From a checkpoint of a small transformer trained on Wikipedia: rotary positions, 604M tokens.
MLP neurons of a small language model. Each row is named by its layer, matrix (up: input weights; down: output weights) and neuron, and shows model dimensions 224-479. Each number is 128 + 24 x the weight over its row's rms, rounded and kept within 0 to 255. Numbers have three digits each.
After each neuron's rows, "fires on" lists the tokens most often at its 100 highest values on Wikipedia text that the model never trained on.

L4.up112:067123117157135090106107100146172161178124106126146117136118136117157163116167137152143121129098106127121080104102117173103138112140108103138146142115126080135128149153095105147095141113181166125118139115111140134180157143117091135168117151085162081162149128098123132113126139140115125101147116147121157127104132157109106089141102146142100143055102122146117128164127157107177101130157119136102123100152130141155154184143146159105160098147159113082169173142105152127143125147181098101151133116120099110151138116110153131158094117115173106119159129126101111183149140153114138135147161144150095113152111110136098130155149147162104122152159173117125121179122099122131081112147117137106127117122124071164140127123142103101095123105145137118124166113124084156117133143161119
L4.down112:151130136081130095115127136145154165079145108152120144109126140136115127120129149159124094125139154115163142113153198101082104125143119134187148126119143122146156134114079079107119145099117134125106090131120079148115165156111144141141107132155123095124085102085150125101101109102157103115083126126146074126119138115099128147139121114122122124127119132150104112078124105111116105126129133134115160129115162132109137081127125167127089141125111125157109129082081113126129135138119105139119136064152143158155104120146124121122172153125097079144141125090095106130147183158144129096077128117133134144101152162134132108130101127171143104147115166104135109126143100114120146126140105122123159039121130117082132110111145129165134092091129150123096145126096168109154130139152167
fires on: " a", " two", "–", "-"

L4.up478:122130120138105094128082100124153120167133164113102116097128134138126153091155155105100112101113165185102187152095143111144093196075101139146110125121125091132088118152096132157125109130176092138119128142137150125135113157150113115132160147127159121121117163105124155131124153106137138155175125146137129149125115134147053131153152118124111121123135124104109134125088123111175164119109105152091065145163098103105075139131115097100147144114096104095100086176137121152145076135111144127138118120137122138059093123116101141162163129148143123149100127120113143155163066144131118124115127141129116103126094093143100087156128151079121140139119120132116175183125167106108116153095144082107121103097141122133132166127169141133127108160138120110150095123170108118159152119106142
L4.down478:189114067124123107141096147137109132143156109143113146126124095110112117143064101152140128143131106127116076120137149122114135116138152133100085125070118160091108141120109105114154088114119144125138178147135123107073109132106156150117106123138160095138106131158154098148183126085102148132100093117128154100153172116118165134133132098150149104113097096131160200150162138107135095146115172121121146128088144146131166126115077140163120152124128132119141125123096151136133098105118128110132149110152138119127108157141144120064134129107106160156148099145082143154149128164138087103121086126119104189113115144139113149149148128157138142127162147106125140111127089143126166137127121129131152107146156120137149133110095141112161153120148118136126141181114137101121155168140154
fires on: "'", " (", " O", ",", " for", " Jr"

L4.up454:121125127113164147109108130095174135113120127186123152110153121133145108096073136123154126118097161181135102118100109070145135209099145146188114106096156131125056113089111112171111102143137123115133141141104160102128132154124149144092123109152132129127079132122138137156137139141169131160116115137133130078132106144159160108144124068133153107093107111137125150159124178123097191123144121166173086107142107141100066135163125126121127135131113127142084105119115137135125117105120141133122110135138119155108148109147121144126109128119135164138140155136123111109101123148138110096115129117112159161149133128138140147126149133128111102156158092098137159174118154080113131173141098172136135119123153148133140128099134118090123142124160103101152139126140073158132129149130096
L4.down454:126138106126144113149138092135144142109116135150161142123107097139141127108089069130121119132125140121132157133127139122145152120165103107119129096129102098082098106122121176174131117148125090139109145116141144085124081106141094143125146094118109130118079135109136164139174152138156099158100121141127111092173172159119147108155098097138100115138128124086124141153134094083136148113148169170132091097105118140134141108095125138102101117160091139119175132117136153154146108143074114123130114169107104128076134130122142096128179130130135133126107143145115123186107114130144125169145129125145129135127138108109122148098133134097125118168118118145187143145152109126148146117118084165129142103117143118139128198163100222097140142180161123128120127127130123097132078131065095
fires on: ",", " 1", " for", " who"

L4.up1647:106123084128128149125152113170110174102094134102148151134143129145143176124155149125153132153143111136152125139147093129133097152136140104110168065082143120133121177168123118123141129146125130105112125118111128116087084170141130122130130159131160085130154158169131138119080109150146178147087127157097136120129120137147098092125093144111136117123131098136133147126126091105146097127120126132133116158115126091087139127142122152143154168154084125164156144147110147140149127134141119095147119149184120109127158121181132140098106150101119142117144125138123130161114102148138141113102108126179133183141157148110155088116145140124077108147128137130125121189143121107142147152142088128158160151125118118117148076088139092133096111145087144128137131124171162139110143130130076
L4.down1647:125137125144118124148162135137091131163151093147121156131120123162151139118141130102102126115161171102152112126095174125098131149123162127102135124130091168168098108126161131104130163119122112120132109120191115145131117090110097114115073140146091113165160158149161144115133135129125140146141132151098122127120163110174120111111095143161123132197128148149107153134116092178169104096105118117093137125125122118107140089147127161113153125164088130144132151146116148143128119145117123130127173155188115118125152106125121130133156150147118161101130090103057131119142097151112131129145122156101183122120105158119108104094112120119130128126117130125184106117121119145215132128157109130147143140146173151117078096136113166124137138144080167140169131153123157137104136164078057
fires on: " in", " January", " of", " from"

L4.up1577:087098114099159130153125122148135139121120131105099164124141122142133103138092148124120089126094150115133159114153092102098153131153146135136132129115159151128078143170134137123129105147110132135145111145123150112071143168096117117130140117123117124099126142131167139152143135142156183161112152140137133125143126165177121144132118132149131126087112107163135146125113088087133151120093132069104134138130103112094122125171102133146106167070115118178104135140175135115145104112134117115149155154127110149156123139149088106153128155110109112143180124121127126154127161092136075134132125128152109091157166122055139157023169177122129130131171124087131148117137139108107106131149115074138121155111125122139147126148096152132100112115120112122120106113170124129152112168147078
L4.down1577:128168132115157149136138118164091099088179112099119116121128153073113128164151109115120144087131101130100125139110165160131126114120094112125153192102124139140146102161113152103133169115129093105139121110131140163147117103158156124159112112140110136109105137157165102128164113132118102103146126096110105140139179103151103171118128102089137097140125107085104119071107115099138152123153158146138098124143162119167119067118183129141133109140110123126122140095118114092141148099134128122145113079135170111108126137116076120094096121125124132129117102131143115119164118109156156091135119138098105156132134165140124100153092088111143129100132108098159124146121153103091125134108116141115077096130153153101123112096163158168119126116138117121105129147114148149107146131092133
fires on: "a", ".", " in", " of", "ado", "'"

L4.up1617:070160109166144101097104119152144127126125174162122128113126130184147141107124135127118132120095106153126147125102130127128096163148138130138101085082146083138097094116130131142171108102144101117109133126135105142133140151082077118066128136148128112152143139153116102130141147144089115131164120143145140084142104132145136108123109098089110129175109093075120120122054133071140164147145118092117075135096140132169116117160111104128141135094100110112133159151124142155129135056168118085114129183138103144110174126138126166118175100095108130131108154137114092113129116125141123085131121110125149102124112142129151138121118142130127134129149142130119137111089152102113071115157101090137132169128077102153096145105089155101124137122157128123096141113140081107154116145125123
L4.down1617:122140144080123115148151169118105120143095139124152178202148122093144156118131090133068104175124154145107137099154106156154138141136170152125134142135119163145131087142164099070102129131114120131149131154131109101109153128117162159130123109085069130106121136162138170116134163111147117123124089116120114154119121135073131090103158184176132095137119104138100105134117130101159153086165133126174125149073105186124130105102158115124146143129107164101108097123129150151132108152130094131123143113129100104140113090158171147116106122124103115097119128093039119110098106126166106115086135121101160168157115119097121161139143142128157121142114194118160121181104127137167106148162160153106128101139142115130081113140138128139108133099139175087118117136103127112144151113146105
fires on: " |", "|", ";"

L4.up1:108138105149128099174096131138125115149126146138162085073111165148117100124135122133127145114159164134130135098064105116164152116138107127096105118105165089108097161116137132079178138110201112138110124096068087154155099137171128114157123143100111122152141129183149064141152121142140132109106097121119127164112148139149134169147125127120134128170129109103088136166119152117170092174086132122105115157092124085126125120137140147175111111132109124136148126135107135100155137132141095134124068137162114132140140122138113098124142120084120110141105129135139122128079133133130129072183135141145092181103143108127145135132117130073113139097083128108103118108168119111125109157131113116148072114108127116132128113102137102106131140124169093163116086107145117159119171154140149
L4.down1:130098155116138158111114135087133141074106107171076145158141175096157147095115137107130117155106095116115090123150153125096104171092121166165121175136132127151105085133090093112124115092088145143117101137149136081099130111114121109117162123158120139170126140111117171153139152130053154125102098144150151070146151146097085101137142170154095111141125129149132119126111117128080122136177096095137132141134131153144116171122139156141133132145091125096114127109117113101135093117126171108141122086110108141118106130138177126127143129100138146119114120104150116174138099135135101145128113138121146123126092147119095137155111146153168085134122128146193134126108154173157163158068149158091174120140118114136174145117120121124102079111116131154096151092125132093125129139110105
fires on: "s", "'", " G", " marriage"

L4.up1418:106139136116175123133100142138143169126136149104161157120131176134134136137192169139119100097141109146169156120106119129122149136153099126171114147115142102120088164164092163143149112155143091141124165092113115119184104176135123134134160173133161121082150119106143118101100120190135137138103108159152108138095108151133137104127116133133095146149118104111173123111112123134168149138087099120062096107098081108110094140144145146074159106132121135086159127123165120115145135104156090146129130105123097102106173132126112106134157135142158125147168138145122078151091108148092123114130142094119125126143136123140140135124112094149154125125130116081111092138144153107099094108101084143183115171114136128132163086146139137122104132127133107138161086140159159117120134160114145
L4.down1418:130095127168123111133126123140084122147091116112113108120156144135134102119119071127102099134119107087143130129167138109118139143109151140117130120149150132128175149126143137070178163104187103122159174100096134132091129130139110114143191114088123139120129121132120092158119125106107155114112131131133125167149139117175127143125100092130106175135113099123105147122147119134147120133107096142145125129083130122148128130084174110086091167128085124146132159112132112119124142119122156161105132120136119144121122121162102134135123139096135112147130155141148121145133130140122101133120137147097119134165159105133140098103105149173138128136161130169136159106162149130111158120141168120079144098144141128088112148146114156150145132115143128159104127147091108157117061146071116
fires on: ",", ":", " sexual", "),", " law"

L4.up423:103148118156099156125145156153122116156119132080144107135131154102130140112099099157122110160113167137085133123106121072111090098122110125128120150116144150114146059152095127145180155104170116127129107118115151111136129149119145157119164125135123155160121159144136104109154148119100141111138134141107138126103103155147104114158108154096095111144084115128108121111113143142121093156120106138115112078136134097168084153151115152135128118120112094121119143175139122133135110111162120094128115133135120154118132072131076165128114129128102107147135129128138137085108134150179065112169106136166091108140136120150117119135133104101142087178135085159135116152163142105096146139121149111126121144096152125085157110125131117106121170140172153162110139115114108112176095109135121
L4.down423:139096140162109138125136148135116161165124092166094144122136149099177131123150161108163127124135103083104113114133128116118140088151102166102187124133145132134122122132071127119100137131087083164152114138121131136094138112123163148111140138130129147151168129129142178165110097076114134106110142148155136090123156101116122152151110128136161104129000134132108124130153094118102124108124177115141127129109100134131158148118146125129122099112148137096147143122138132129119142144125130112126130122132113156152119140094137163111138124121124121138127140109105128134140153127121127187111100144130127068102121138140137097154138135143116125156140113128135118090131113163135145133139113125118122134119112134134126108095119138126109145143140141116147169122122144134121165129097162
fires on: " |", ":", " =", "===", ";"

L4.up730:110152107117123104168105128144164129134106144154197101139127145128154127101125106114135153111171166157141143127075111151131160129090079147116086117129154117098110110139128113132112139132105159110085104090107146120167145158125172131105150122163123116151133133103139131095074118124125153078104165122130134124131116123149109121139087128150137125140087133119163135173089140116129153132100125127117138119116079140125155140130101105154130100127101144115104163151121136155115132149138170121111125082218096171146121079105125168127097095127140128163106138170129129126113132141158073084174114129113159111118138116117138084105123172145077124118113123129117131201146140142093098122091106083152160151123161119102150104125129107108105087202145094176110101136121113162171146144122106
L4.down730:129147136142107189144129105138120141132129149150072168137116167138140138141098151141130137136109150080098069109132134111083142099153141121149138144133155150122140119109104117112101127107127136166119135161112078132108164102146119141143108118142094135149175135125103118163149147114145186151109140141124141122101184120120117143118137082157138095137000140116082158115105126121129111120102112166127121155121144100154144100117132130102108094147142117134106134103098131152122098118113138134112089122106114128169126120143114120144116130153098111161165119127031168103188119139120094138145147102135142170104114093183116124124126095125163117183113121158104096054107092098103133138109142125121106082116105135119110097111107144097161143119123117103152120086127123095114123128112146
fires on: " of", " the", ")", "|", " |", ";"

L4.up553:098143148117172103094126136080183119085148148117121152097118118123124124081103129154116108158097153189146114148102132143123124190090134127122142068124148076135082147152123112107134112108132110141156125112113141090141089179098103153109157135129130149124138152113140139139117143146157185136164071127118133106115120123133115099152124150119102115113121142122120129158116165154137111149112114131144079135140101122155090136147120182120125093149133134099095149149132154110150139171133124162141104104133137163113145126149133119099145130144156135167159118109112121149139098133117111161115150152112146146170163092119127141133170177154138136176111129108135107143136105125109091181157116129112131153125104157159106139149129149120115165149144067151189145114126069106084133148162080
L4.down553:115117084114127111138106120108141141119161142173108111114135114128184119145138080122145072115102107093150087169171132139133138116156075118141131135139155122087128149118119155139148088120138117157146158145095169122084121124137144118071116114102132151133139109112154110153109124161141082147128126143108122076105119106145129139160149128102109127146112117143139152104192124131119172168107164135136149140141117164104103112097118141149146099147097141158124106134119124147121113089093087126118141161149080154125094116149147080159115124117114141134153160126080122141112119181141138118180115128154101131117120123130072120155098135122102136114139130135133159138165111103121157108125089179121142091140134132137147118177128187101119183183161084092094103094116139169094097111165121
fires on: ",", " who", " which", " at"

L4.up76:117118093124119131146126173130182105136071135119140124099114117147150104125104115163113096132140136160127157165092103133133084129137083149166143163111112109151095126158109147115181149122146140137130119114172165116081122155122138088125135133102173154128102123118156106120093123149136146171155136146123116100151124145126137118142092132082140171121098103144089117118116151139144138115126142097098097146138119143159123167095116144150135096124134082139111142156167136111113090106136135130134114159132097172108108136144141123162101102113138161135130152150149135157102087124123093153097138164144116108134139090133112125112135147142165125155126122126108145111144130144068099172091094145170148177110151103120157145116153116114118167139114136125158130151125109147108106149130100
L4.down76:150146112154122132118136144113106153136133136154123150105126173144124130129154112126148132100156112136140136142142137128082145107140168176121130146099132155160090132111116115121174096108119114106173181137147121141106108128175120135073120152102132136113143125130178138147149111126093138113122117133115156121131113125124151107132121133136129105146090117124137147148145141111190153108126147080124116132117108138168139123135116134127122119142122131119119085110110107125142113112163126086147134106164124180149108105141129147124144129114131154088145101148165135126131099074125137172069152197089126106122143078138132122151126172111088100147098120104129138127048115110119123165097112168161115121151108128184116142123164118099120132107122127128150107138118134170101168117114122
fires on: ".", " de", " of", " and", " von"

L4.up812:096123148140141145117143139102140162157113138134120107111126148113122157118129132156084122148133101104119104143119109130148124126106122104158157121144114110148146084134150120156091169107152165174146144136108161087091130103152102136123121127135116107118148129110136134084143141151104158104142071172105157090113146128109113156138132136110100182065091164161115150108118120156157115127141081124117152123123158095124130144107121120101146182132141124079115156129134145137141106128191125067118109121125161102107096109150140136154137130105152113145132106126093134123130129138126136096128135126086113094173164157128105169133133097160124134149140168100109129138125137159082139153129153149113125094141108128101147164123077096096111106112161134108106130143111130166143157155149155
L4.down812:128160163131140149108097139139158113080112137135120145097149130165138148160102106154139107138117169088152087138137124096140126103155144152165142124121119155092125104144115126105112111098119119124118136080138071120159138140129147118131137170127086132131062106070133078128108128122140155134101108118112132108117129098147153108184121090120107114133102129071111096156131148132080148131123170146104107138150126162129089141165104146154083129184119098140164158118088114128104086114096099130132149110128153163097168125112122127079164092143133108154115114116136158157124149147109112112125096126079096128115131103092143124124117090129120102198067152145156168086116110125115108151111122159129168076160154130123143126088098121120145146104111133169166129144124173152108074109117090
fires on: "-", "/", " (", " a"

L4.up1589:091128098110112156084103139139148147160122143124107133123126138145180093065091132149120150070152128168112121134146144119176106124127110106110179094124179140098159173103142124104098087156113126081157098167039113108155129162147132079141105101134118120121100127084058087142144149117138118121104119179153135117083088157088130157117105155156125163115119124154105130150133145144141145178099148113137121127099131091143146168128105119104087128146106127142117141126191121122123119152154150120102132131102107128145116150159132167142125099146117133196116083132122127129110123156115126135158139083142101122156167153121095145147176148136141132153123096156123127134117136068146158160110123122116123116153113143162159093139156152125159151113140122134115157097132129123128133160135103
L4.down1589:149158113122091140122110124156105114120121171129161122101151096134186087147113131131113124103149118135126096128075123141149097141127130119125136108111146100160141133121102066164110135169088142122131134115108139133145111093125155122137105128130156107096145147131127097168085106123157105123158107149128131164131116116159112137132103097156107167143106081117191164121139124128094139133115092143137159104121116120114135154110090133114126108131131102112127162085125091150114145136122116089140130128148164137142076206109125108130106115130102111124126106106071131095111104169131141147125118134113130156089157132167148134125155113123130151129055151144144102075113123112126145157110127143121123142116101107144130115099136153154145083109108110119121165116149121148107139128118097
fires on: " before", " of", " by", " |", " after", " or"

L4.up1604:115122113076111148117169152145157132148134109145149137129122148111129138106113095137091117142137115130097116111130079151150117134168140131107120147088141154138099123104133133082184140093119140121117141133072125117145118121120124171108126112078157131157129148142140133106120129096136143113129099164143118122119131163128118162152120126125091146125101123120138166141146087095144122136166106125141110118116150119183140091125075177123131132116106061099115165152175161131130120087149123117115076158142100169172133139115111168122188177108171140125131120160122104093155181126132099097148076108156147110124120149092113159146127151115126135122088112123102108130127126123128121158139116150145189143113118079112134111147110135100111170124109083150168163173159129156116146134109136
L4.down1604:122100060124127122134130104116150117152127103166116154112114125148109160106139116146112114080119128109123084156108161115131158122150129169109175146131127105126140171116140126113136110118122140097102086156148130111113157071114146145123118133126167126125155153149147166143127118126116132099164116132131105107166110137076169149131136114176096132123087128109145132135135138146129142086121133155108137127190122127129143114111133153110125162126138148114151138118104116118100146132103132165149095135119157144110129089117120176145148162125153135106106170121033137153093112107148143135113144141071083145137123101103119138119112130125102112102107197165094111116118099151121153116157101143109112110134165118122139125109151102158109105159125119108106137085127096158153108096137083
fires on: " \"", "==", "===", ";", ":"

L4.up1160:070115140119149160104136120170127159148134150129141125121121161147137133114163132118084148107136113158111110116133121180119164146094122152085150094168132078182158166104150106156114118102100135091081104145133128108141121156113107128144142138110166131108131125151111133126093097142138226121115122133149126139134141149135136133105121124126094145101100146080118158104129117121118130131104127111130122127146138104142140104123071146116155124111132120104126107161130122154137098185160082061115160108156147167133110118138177110143174117109132143166125159132086150172106131127139100149147154120153129118117149123158162172133131187153140136135121133110139113140124160126126108147136148149133176129132109117122131161138133112128129136145106120133128151166129159121121111177122153
L4.down1160:129129154143105120149145124158139132147128090139103112154148104136090105138133090131180111138120111117107127136105151103139094119121131151099110159103126144120129107140145140109100114111132104133109100099085091097140143071116172111126116129176121154124098122140099063097115148102138110130101092119136145160170166122148138150153090108107111164150138118126143139073152109138158114190128129186132088130128115144149084159137137146104122133140103129184146188135081150102112113162089130161086112138110127126128133120117124148148113112160127154173163096130123100138110170085118131125102094146136126124130120127160120144160096128151131153139119153130155194130162071094129104130148154097147101118091117098109165143089136099132109110132123146117105155122150161130112132133119157
fires on: " an", " a", " re", " as", " one"

L4.up1048:124131135135122138126123117152137178135093109089096118131105145120119148145088101170134105160070144139125129112131103091118102128122111147075107184119155103142084131155121133089146105122125190132128117166117130108121088154122108166120116123116136091146145107138115142110078131138097159082139127186117156125146101161149112159154160102124129172091109143162129081137099141109144107143118093139090152150113126097127097166156119166127133116113141121141142127178199165144109102171132125131171092125124141185136116109113083149119127128082118157159141115141128116132106134173154098132128141142142147085137147137120131145121161179131111092154099169128139107138116135090119110140129106171141140082120122134118143116103092107103155098139139093149127163128147122113182139119144131
L4.down1048:117103159110097118115129135113160165162125085136106084137149149136113152139120116129122144115158123153126089156158123115122148054107121199122135122136133155148118133144175139154110090084095161129178092162119099078149097164130130127130126110135150118090120122146145106170151132140092133085104120147149130121122155175103149132117148087138106109114057151161142129145133100113103128124195152148103140134128085136107158141123122126117141111144153109091122158125109148151114145148118130145128132114146142112149102133130141129147154100153142106102128112124138069131123128101148117144127143126151109153185089152117141128161155126111130176118125145143129138158156083131130115116098110183134140115160117089137105113159106170109144112151134067139133127137116116121138122097152160
fires on: ":", " des", "s", " the", " der", " 17"

L4.up224:135112111127117135070134123131140149152161162136097160124124151155147128135129135122135136155109092149113161105087115120123148112109131097094103139166176135155112121159179147130163170127160146083125077083126127118176115133123159101099151118144142159101142144127190125130122159126141153107098121137085135099099132128186148144155094143070109146116113177082127146111110100127135137167127156109115093155104094087135099152135096156115126111140124115095128123161121129084132122153158112096123120123139081124137158077161146134153167117123157134154146149116126104113138101150136096122148084113140138125117140173124141080121171102171090135169110119112123130159149171132099098150124108142173126153119091097109150140090116100085101140198193096159098140129158099128179129138098123
L4.down224:121124100137144167091154159131153128103127137135080132107120179169129156136109129147122143136130121137114126121097107175143145145114108122105102087128160120155112137152136135150120157151143152124135115109109108148133100111119136139135145105153145157145109136092136097112106136121142149118145135139084150098122137150135109129147129119100106132133101145125093146124118149128123132129128130101119080148138117120128085152145069146107087129093103113105143132174102156135144115134158123116107124130137120167137149093177138135148124128102158143129127140125065117128147122157124059100140093131149124134143139161120121115126149096122105091156109152107101153103147162128074126136119110130150122139120121119087141135101119095072078117147146094131099119131139098128135137167099107
fires on: " |", ":", ";"

L4.up510:076152107127105160053099115162138167084099112118164117130109110156105115096154102150143120111103131145110122136100089105105094151108166153106137141123133119144115152158140122108137101117102131119118168153117130102148139170129114149136134151084144095144146126067120100128088137171078155104080087142112129137159157141106126112145089098083140143143121151153107137128073169084103076133110130125114132120108143135175126147153105161107106132111097143089155177142126157157115089133145103124133108124120097120136143083153093134085099084116113130141133103123131088144084107122159084151134139160160138111137127111110130099109167168140141153115145154116107130138160149114097120120135118106115106127138097124103141128099149103101119095144157107134123121131153175151166150098118120
L4.down510:127079118159126120124160123107139163133136095155074112120195122158106124111135122102121117140122127129164130135155094156097136107143149139120127082112129140142083161107159127174111111123127169149104134167128165109127129118075103116139103121140136134121134126131121119144135124115094150112107136175167090108166160094146083115122120108126104144115092120149153140113132137111131094111149135159102127105181118135088110106108133140121142118139123131085154122179157121166124095110115125150170110116102105167133115131145157197150122104123156141114138134136124094142115168147145107119106116147130125138138093157136152134126107131131118133124142125103123139149138097153132106154131126158147106196128108127133140082159083163074108132132124107123148130123161158120152195089090152
fires on: " |", ":", "|", "s", "-"

L4.up101:101105098131156156119097127088155137125106135137167125082096171102134098140146149085105134128108140207104165171093092129172086133130136098100153090123143099144157137137115132138186138124108091115118164093103126145165138105117136117152134141124088140119156107113152118122127139135094158106137128129126125139114093119126135146100116123121092123153111153146132125147071120122109125109140115142061113145128079113114120129144127139145137117087135124148134146137153123127146114110133110143147126157143127122114168110147142112118120118171155108124138157113131092131123165130093137057145118094114135081148115126129078127103096168163162136119092123154087111157118181114047145135079125164178115095099119127112145153158098116109131161197140097127139096130162126147145133152097116
L4.down101:117142141122143122148132112135118135197104128103128095085116115119149119156085103111119103154140108107155073092126088156133123134154116143165122097132169136070147140144118131135160163167158089126140108117116168115104156133115137148155149133163133141128133154150093107075157144097168120151079194088124107124133136093119159144127103073155114124106102123176132115107119124116193130138111112141171090146071106112108120141120170124133117198149106082113107143087102130129107102123099155134126140098140166133130152112141125143109180130118152087114148148098100152097110121123146104104098157098146122124146138155153150132120138156137104133110187126129117168148105155129102108102099117134113123128135145129080117159064140175106139140129145111148114145129124110147106121154129098
fires on: ",", ":", " ", " ("

L4.up504:117129077124129152135116138151121149149119142092126162111169121152131148100107098138136119128119121155078151180093083104157122128159139088108136107148172149123124138114124130068158124137153163116147151089150124091114081140103117133121176134105104089111164123161179130125145134146113169100147157153117166098156176121127130139126097105102129164123120151105112143140106153071154150110148099162146115143123129131112106132168099169135141149112135102114111160142128150119119138126151094152138111130158175158106138129138147164134129124113140146183122136134129110188109137151138107117143140114116130155125155140135128118108160138130122160151046115120128093148104166135131124152157087133170132151105136148105156159136120090134113136119143096133183076164123146151169154141105102
L4.down504:132112107110097145138140133150129130117131148138128130159123110148112169169178142173128112138102122138141083135133173127127106132136086100157164131145110095129130103125151119133123120123136159167137138165156110126137124106119148126106171091119105166147137082138113119119111133133094140070177136104089146122114168112082136096129150122148125131144110122162111123132140091107106082084181111169123114081163127125143160140161147123139162098106141117100142157092094110169107134106148119101135113110114114154130156081162145145112140098152138146093111151150105117142115077089149176173099120107112131119136106107175092153115139118117135168093129122115108159140117132121126156138150131121099132144120106136140161121174106086110139092140117118094175119134135110102156162127135145
fires on: "'", "\n", "s", "-"

L4.up778:121137085112126165136135150134155144129119129130171127116159122109134140144143079163146121177095112115099112106097073130144167118092093116127125123134122115139114110108144139071117142139148125111139143088130151084102096132060130126155109093115119127145132147103094126071127113174145120143122119125102140150110131126119125124113115121086095113125094148121124128094095145146149098123118127148107138133109132100099137150105116146104150140126120115102114163122130188114120051123157125122148137156109146168134123145148120100090124095116130135158126123198130104123095081136118128090149057096148073120122175128138101137134122151169156109153062089109080170139157158136139101122129095126135134135112078156113142161121132109145118166131154166113135131092162121111197123144119105
L4.down778:153124124135128160157126123088178108144119105145141121169134187093151104132137113164120124115133147115101119126124159081132181166149117105128135160108139145100121105123118098119147140130129134117120143110117156140135086111105162109134116140133115149141128146137141108087145121118135110121107093127093117174083126141124147193122158126125136122093143155138141091141125101150102145124091101161110150120156151130125126123112110186099078110128112093130127156136126134096143097142119073080154114103136131168159107134143132094132109099151133142117112131116120152152120131136131147101154126126140123113149094137149158137105136145173112107130105144116133113077135079100136131155131153101122115144139119101122122108071094159138145145095159131085138138157123134114117133167138097
fires on: " ", " (", ":", " /", "/", ";"

L4.up558:125135137131140115125139117133171113156086130118122104141128132121169147092137105126113092153115121136075137078157134108125144134164145138177124120106152131131086099129139100120123123092132141142123076112071103114167110137160168136080132081147120107144129138141083144147153130121086151133134120115138086090146144118144123116139137115131130141119103156107124155079101109073131139130134154128129122141121120149139139118118133096149137160150137064082124164127131150141132118133150137114097149135204115137118185082127131118134130167126138123114117145182117128131125128128147113099133092117128116115137156159150094104137113160139113115118115146140093167142135187144130066123131122118126109143091155119118149116117121153138102114158146142141066136162144095122143127127138104
L4.down558:118143163109113163118144138096130120133117123125094140125140151154136119120131117135118143147147120132129112117167141121102145111160142097125108137158130126129097085121114104128144113136124120137151129133139141110131096123109144146118129126167124125072107141134175161133120132129100170107098131137120168125117114108095137137156105104178176107145111157160112097166090115138142187083164166144123105120074094152102116071133105155060131123138148142065166105156074116102141112153160167166112142098138139119109103119115138131123082138122114145114138142093073112132126131109190122097146150137111123144135094132136112143167093090125147100088093165131148164139074103117105093094121161130096124077147156117133116100134137117106129149066103128144129139190123110094117142096129101
fires on: " (", " |", ";", ":", " with", " for"

L4.up321:103104065122124127150149120150153153089117142115108144113129182091139100121173147155120125132113098115125107114144137151094162156127110119127086148128130141144132148128124126135135133132121158105109112148188109104143150138122112130053115111127115110126142124119115135119067115170111115123136117123152115138114109132124132080105138145101095144077085123106105156158092172124140097141105125119120092130123139138144145140121097113133114123104112082138163130131152131161124080179176101090138153154127106096102169106149162143129191130112134116169142109154120173157106132096128105132105086101136067165121156154145127124081155096139148125175101133111105143147128128113111101125097091164101154138109148129128135105076110119153108168121125138119125148165121104097135135160113111
L4.down321:112122109153139142114131086122151121134091116122109142122145134163145141161152115116148093100143153093152141137164115108111086171147132181131135143167149092105111133100131162104126136140123090174128130082106113114102158126131155113106094128114149152099120155130133129149171099116118125158076141100159095132116098112105157141132125151136139114178142135108084144118168062156125125140125128110160166115120083154123133112103130135110146125105067132161081090122167098079118142092113147120097131145092162144126118106133089155125140099112132171127172126126154149122138140125102103142098123122119130124121104166134109151165138165099115145115151109153118133119153106121144146149158118102166110150098119126173184109157102145140142096105074120170149125109121148139134114142134117
fires on: " as", " was", " a", " and", " of", ":"

L4.up41:148159135179110168130100169110140126113110125128113074100129117097163121084109127151124145102137111137158122111135136122147131147097101154143143132100163101124076115154131087105150111163134106115134143142109109140135108152145171092126118122150083160103099131127087096093131156147146151110120097111128157141101159129131103141105085167133141144118133152098099146148102128138155085156135139142161116105107176132107121145133124141180125135125116114106125104122139166119164114111155093130060074130146132120123133070145132130177113142118141152130123155149137171142088098142095095132162106138134129194119171093124134144136139118128100127148127122113114101164120135105154093121135070113171153104139166145125110121123136119115125142121159126123169118152201112100138146106156101
L4.down41:136155140159059116150118132119123155141130160142134124136137138112137097144178137146140118156157102140150116113148140121066147103109127153131123170129129148124124124120126141179128131132106167108153142111148093128101097074136126143123129116130125117101116138148149122134190109105125127132111105162139076128104166106122128141167117066150155157133152098125141078115165102131139096130103124152117174128115142124107139133095088140143116114112178177143183176147141139114175137131129114125092134117148140121134101118134116130159126117113131159108129127108096121111146120170113157108132115166126156129084104112142164115127123122106148124107109131125116119115156135141131134147147119119119097146117091126109148147109135151089158118076122103108149127170104132122169143174117138
fires on: " to", " of", " into", " after", " power", " through"